config.toml
n_layer = 11
n_head = 5
activation = "squared_relu"
init_std_up = 0.0167
lr_mult_qkv = 0.7
beta1 = 0.95
MLP neurons of a small language model. Each row is named by its layer, matrix (down: output weights) and neuron, and shows model dimensions 346-441. Each number is 128 + 32 x the weight over its row's rms, rounded and kept within 0 to 255.
After each neuron's rows is what it responds to, as a language model described it from the Wikipedia text at the highest values.

L4.down271 [124 135 114 110 161  85  87  81 201 116 190 153 125 160  73 131 120 119 102  96 132  95  94 111 107 145 108 154 129 162  58 119 136 121 155 113 145 111  97 151  81 168 136 123 181 115  96 121 122 103 115 130  42 142  86 117 102  67  73 101  92  99 129  95 138 133 146  75 107 163 106 130  55 118 141 124 166 107  94  83 151 123 161 138 108 120  76 122  76 104  38 113 143 155 128 113]
Description: Commas right after a surname or name heading a bibliography or list line (Chahat, Nacer; Trainz, a...), plus weaker hits on "in" and "However,".

L2.down150 [102  81  66 160 184 114 154  97 185 124 148  95  80 157  79  98 135 172 215  86 184 127 139 134 175 139 151 129 178 131 129 105 108 136 126  89 123 101  92 129 133 109 150 176 115 109  89 143 126 165  79 141 108 139 125 101 134 134 149  91  69 221 104 106 149 100 127 130 150 186 157 122 134 160  89 122  89 107  98 108 121 135 109 129 103 141  95 146  95 181 117 164 107 125 105 156]
Description: First word after an opening parenthesis, such as born, released December, pen, q, ft, and relative or complement that/which after nouns or verbs like arguing.

L4.down928 [107 142 151 120 144 144 110 171 123 160  52 117  87 138 147 159 139 116 117 161 120 170 106 129 122 165 123 201 174 136 191  79 199  81 117 109 107 132  59 131 116 172 119 165 168 139 138 106  77  89 173  76  44 192 102  73 104 158 102 104  85 201 161 115 162 142  74  74  71  64 120  91 154 118  97 119 102 167 158 101 172 156 142 184 177 112 154 139  66 143 137 206 146 141  91 101]
Description: Possessive words (his, their, its, 's) in biographies, especially "made his debut", "started his career", and "Boston College's"; also "is" after a lead name.

L4.down21 [144 138 148 124 116 180 163  80  97 113 137 159  99 140 102 123  91 134 132 136 154 110 111 153 115 127 138  86 155 135 142 198 109 101  98 129 146 143 109 153 105 115 124 147 115 108  84  94 150 181 208 161  98 159 151 166 146 118 217  70 128 171 103 111 114  96 108 141 120 172 130 165 109 162 132  94 106 108 126 125 145  97 183 127 125 184 166 101 109  97 149 106 114 124 147  92]
Description: Fires on the word or piece ending a number-plus-noun phrase in sports writing, such as five games, May 13, 20.06 seconds, final table.

L6.down254 [155  89  90 115 182 125 122 187  98  90 111 165 105 166 122 155 117 164 170 140 176 108 130  95 113 123 202  81 110 100 115 128  99 152 150  80 123 166 105 143 206 110 158 144 120 117 130 196 116 124  75 172  95  95  94 181  86 161 101 137  75 142 131 130 170 107  67 134 140 182 109 115 108  57 130 132 125  82 109 108 168 113 128 115 188 147  80 107 135  79 119 137 118  69 172  79]
Description: Tokens just before or opening a person's name: commas after surnames in citations and taxonomic authorities (Jan, 1858; Hodges, Richard), agentive by, name-initial M.

L6.down1134 [188 139  96 112  47 122  89 108 146 140 137 138 161 145 202 152  50 133 130 147 124 175 109 102 124  88 136 113 151 144 185 125 103 152 126 132 138 157 104  50  94  51 133 125 141 160  56 181 122 148 175 146 104 104 136 138 148 114 134 146 106 113 118 126  76 123  65 116  85 153  45 147 155 147 128 135 122 103 145 148 153 131 136  94 211 117 101 142 136 143  97 120 116 149  76 152]
Description: The finite main verb (or its verb-ending piece) right after a subject, strongest for existential "there is/are/was", also learned, takes, lik-es.

L2.down871 [ 79  86 125 139 104 138 127 163  95 135 119 147 165 105 124 125 141 164 135 122 141 146 113 116  94 130 122 163 110 107 122 160 199 105 121  67 139 113 129 152 199 140 135  77  92  83  92 145 185 140 130 139 127 117 121  97 179 157 124 123 101 132 131 173 130  74 132 158 178 135 170 135 100 173 136  60 149 115 140 115 135  55 154 120 173 105 174 124 134 105 129 125 126  53  87 114]
Description: The preposition "for" in sports and statistics prose linking a figure or role to a team, like "appearances for Crewe", "passes for 475 yards"; also occasional with, and table-cell word starts.

L4.down712 [127 138 130 125 142 135 143 164 152 112 179 145 130 143 129 124 101 122 154 120 193 146 125 214 139 159 170  73 112 104 118 172 118 155 122 126 130 110 131 195 129 145 143  82 175 124 154 155 107  97  92 128  92 146 171 110 131 143 177 157 111 108 148  66 123 130 133 147 139 172 128  82  75 142 113 162  71 140  22 146 134 152 172 122 143 113 151 120 179 144  75 100 145 135 111 165]
Description: Second word-piece right after a lone initial consonant token (often B, b, d, W, H), e.g. b+en+ch, H+en+ry, B+ound+aries, f+ib+re.

L2.down1302 [ 97 131 196 109 110 170 121  80  87 203 144 149 123 106  63 160 109 103  97 178 117 144 131 122 138 159 148  98 117 129 194 115  91  89  93 141 104  71 164 183 113 135 123 127 143 121 151 119 200 112  95 161 147  98  90 123 122  91  69 135 111  90 148 110 136 145 135 154 171  97 114 104 147 153  89 119 122  76 116 107 133  67 182 110 125 128 153 135 140 143 121 137 115  94  92 122]
Description: Modal and auxiliary verbs (could, can, would, will, has) right after a subject noun or relative pronoun, plus first as in "his first", and stray name-piece tokens.

L6.down8 [161 159  85  71 103 112 173 150 113 131 166 172 143 146  90 112 121 199 108 102 162 158 174 150 102 109 144 151 205  91 144 142 131 102  98  97  98 127 128 173 109  99 181 111  91  94 151 108 149 109 134 198 131 129 117 137 223 145  96 101 115 154 103 103 111 149 154 152  90  98 114 145 152 117 170 161 139 160 116 111 135  26  71 121 101 137 152 139 125 134 147  54 103 124 182  98]
Description: Double line breaks that end an infobox list, table row or paragraph, usually just before a heading or new article, e.g. after Postal code: 242.

L4.down163 [110 133 140 128 143 114 136 111 104  77 122 149 160 139 122 139 124 206 159  88 169 147 109 148 111 168 153 128 165 141 125 140  83  95  97  98 160 127 147  94  85 165 118 142 102 107 153 135 204 173 114 149 119 122 128 188 117  92 155 159 109 168  95 135  79  78 138 190 125 138 115 179 103  95 130 184 158 131  83 166 125 206 133 142  99 124 112 161  92 157 110 149  93 121 176 148]
Description: Line breaks closing an infobox's last field or a wiki table row (e.g. "Language: French", "DTXSID…;"), plus weaker hits on "known" and "work".

L6.down743 [109 136 107  93 112 129 185  84  70 110  87 203 170  88  87 172 169 124  55 159 129  78 141  84  97 156 180  93  84  99 161 107 105 143  90 137  44 168 140 123 142 101 136 111 127 144 158  92 146  92  56 130 170 132 142  90 151 170 168  99  97  86 151 182 156 149  82 130 144 139 205 101 121 122 119 116 132  99 160 121 164  98 130 132  92 131 158 114  86  81 112 160  42  54 164 103]
Description: Words between a subject noun phrase and its verb: adverbs like also, still, often, later, immediately, -ly endings, and relative that/which.

L2.down1272 [141 190 179 107 159 127 172  82 121 149 108  72 120 145  81 135 103 188 177 149 152 197 108 125 159 152 197  91 169 183 138 119 138 129 150  72  74 149 119 114  93 101  80 139 140 129 125 134 108 117 146 177 126 156 123 136 109 100  97 131 131 170 143 132 157 109  85 200  81 113 129 135 180 153 116 154  89 193 164 159 166 118 100  59 132 140 147 177 111 147  93 105  62 196 163 172]
Description: Words right after a sports result or action linking to an opponent or team, such as win over, victory over, career with, and score dashes and colons in stat tables.

L2.down882 [148 131 117  93 107  70 142 107 155 117  96 137 131 149  60 167 116 165 133 141 117 129 140 157 184 182 123  84 131 111 164 124  93  94 136 153  81 144 146 102 112  67 103  71 127  84 142 135 146 101 147  78  73 139 122 167 146  96 124 132 106 124 151  81  93 171 170  88 141  96 120 118  87 121 182 121 182 125 144  92 101  82 152 116 144 115 132 123 102 168 168  59  89 109 153 146]
Description: Field-name words in Wikipedia infobox lists right before the colon (Total assets, Elevation, Binomial name, Party), plus table pipes, === headings and list breaks.

L2.down1108 [135 104 143 162 172 169 156 129 110 143 139  72 101  98 190 112 138 112  98 114 146 176 102 124  66 129 148 171 156 108  96  87 150 107 172 143 113 124 165 131 118 123 179  87 142 154 159 132 161  95  98 148 159 133 150  94 179 167 110 131 182 109 149 175 110 123 113 144 130 155 143 138 111 135 121  98 112 178 119 176 162 100 100 111  69 106 138 114 198  56 150  87 145 118 127 108]
Description: Final word pieces that complete a word split after a b or f fragment, mostly in names and tables, such as Aub-urn, welf-are, Archib-ald.

L6.down464 [149 178 162  96  99  56 141 165 180 122 147  83 100 136 103 143  85  79 131  98  86  83 150  99 125 121 103 119 115 139 157 141  91 178 132 131 108 113 153  89 147 148 119 147 120  85 128 134  77 136 113  77 127 132 152  82 123 142 119 138 123 109 154 124 152 142 129  78 126 101 141 135 121 129 149 147 175  97 156 118 126 106 105 210 140  96 147  85 101 177 108 125 126 175 128 166]
Description: Second word-piece right after an opening consonant or cluster (gr-ad, Br-id, D-ou, W-ed), plus the first pipe of a table after a heading.

L4.down654 [116 197  99 182  92 134 148 122 164 134  94  73 137 128 147 156 140 179 118 153  98  90 117 133 115 124  86 127 183 226 164 113 111 103  93 111 132  82 183 185 132 169 119 123  79 122 144  88 135 104 172 101 170 160 127 116  89 144 153 122  74 107 132 137  63  91 128 177 108 147 136 165 147 129 165 133 105  84 140 139  93 119 161 156 191 153 160 140 119 102 174  90 140 133 121 104]
Description: The word that right after reporting verbs such as notes, stated, reveals; also how, colons and quote marks opening reported content.

L6.down653 [ 96 149  38  89 168  68 147 106 145 209 156 162  80 112  99 150 103 154 148 120 174 102  89  56 135 107 116  97 148 116 185 101 142 142 125 121  92 101 169 152 102 127 128  80  90 150 118  91 100  94 154 151  83 140 120 126 119 138 145 134  74  98 145 116  90  84  98 172 127 154 153 141 153 137  58  95  44 127 148  72 120 129 127  63 141  92 153 116 120  53 193  99 169 114 114 155]
Description: Complementizer "that" after reporting verbs (notes that, claiming that, determined that), plus "said" and commas after openers like Nonetheless, As a result.

L2.down55 [164 135 123  97 187 137 138 138 114 191 129 114 120 224 100 171  90 158 164 119 141  69 113 221 185 123 109 123 132 136 105 191  64 156 187  79 149 180 132 135 131  98 122 150 136 140 107 117 103 141  98 163 205 129  79 124  99 131  95 112  98 164  77 158 171 103 143  90 173 119  77 114 121 137  53 167 126 155 141 128 103 148 118  66 129  86 106 189 117  80 142 112 150 121 126 157]
Description: Token right after a sentence's opening word or phrase that closes it and starts the main clause, mostly commas, e.g. "Moreover," "In 1948," "The report, which", "There were".

L6.down301 [162  85 162 152 137 129  98 148 127 131 124 153  78  63 150 108 112  67 108 123 139 183 158 183 144 132 156 124 187 157 102 172 108 109 168 179  91  74 141  68 112 145 106 166 132 110  99 139 112 127 197 137 162 103 121 146 146 137 201  67 124 105 118 107  93 103 118 102 117  87 129 139 139 162  80 145 133 164 123 127 158 132 131 115  99 111 156 166  59 146  79 108 166  71 144 144]
Description: Tokens right before a year in dates, such as the comma in "December 14, 1941", months in "21 January 2023", "in" in "built in 1850"; also mid-word pieces like "l" in "obligation".

L2.down559 [156 144  74 179  93 176 156 171  98  79 106 130 135 115 120 200  93  90  57 101  96 138  75 113 105  88 154 162 126 101 150 117 112  68 179 215 121 110 132 131  94 161 108  61 154 165 124 154 139 148 197  71  85  99 146 161  72 135 156 105 123 122 114 123 122 157 154  71 112 142 133 158  82 150 148  91 118 194 144 120 142 113 106 140  89 155 171 128 120 148  88 120 139 103 130 131]
Description: Kinship nouns after a possessive in biographies (his father, her son, his brother), and infobox field words like name, chronology, information.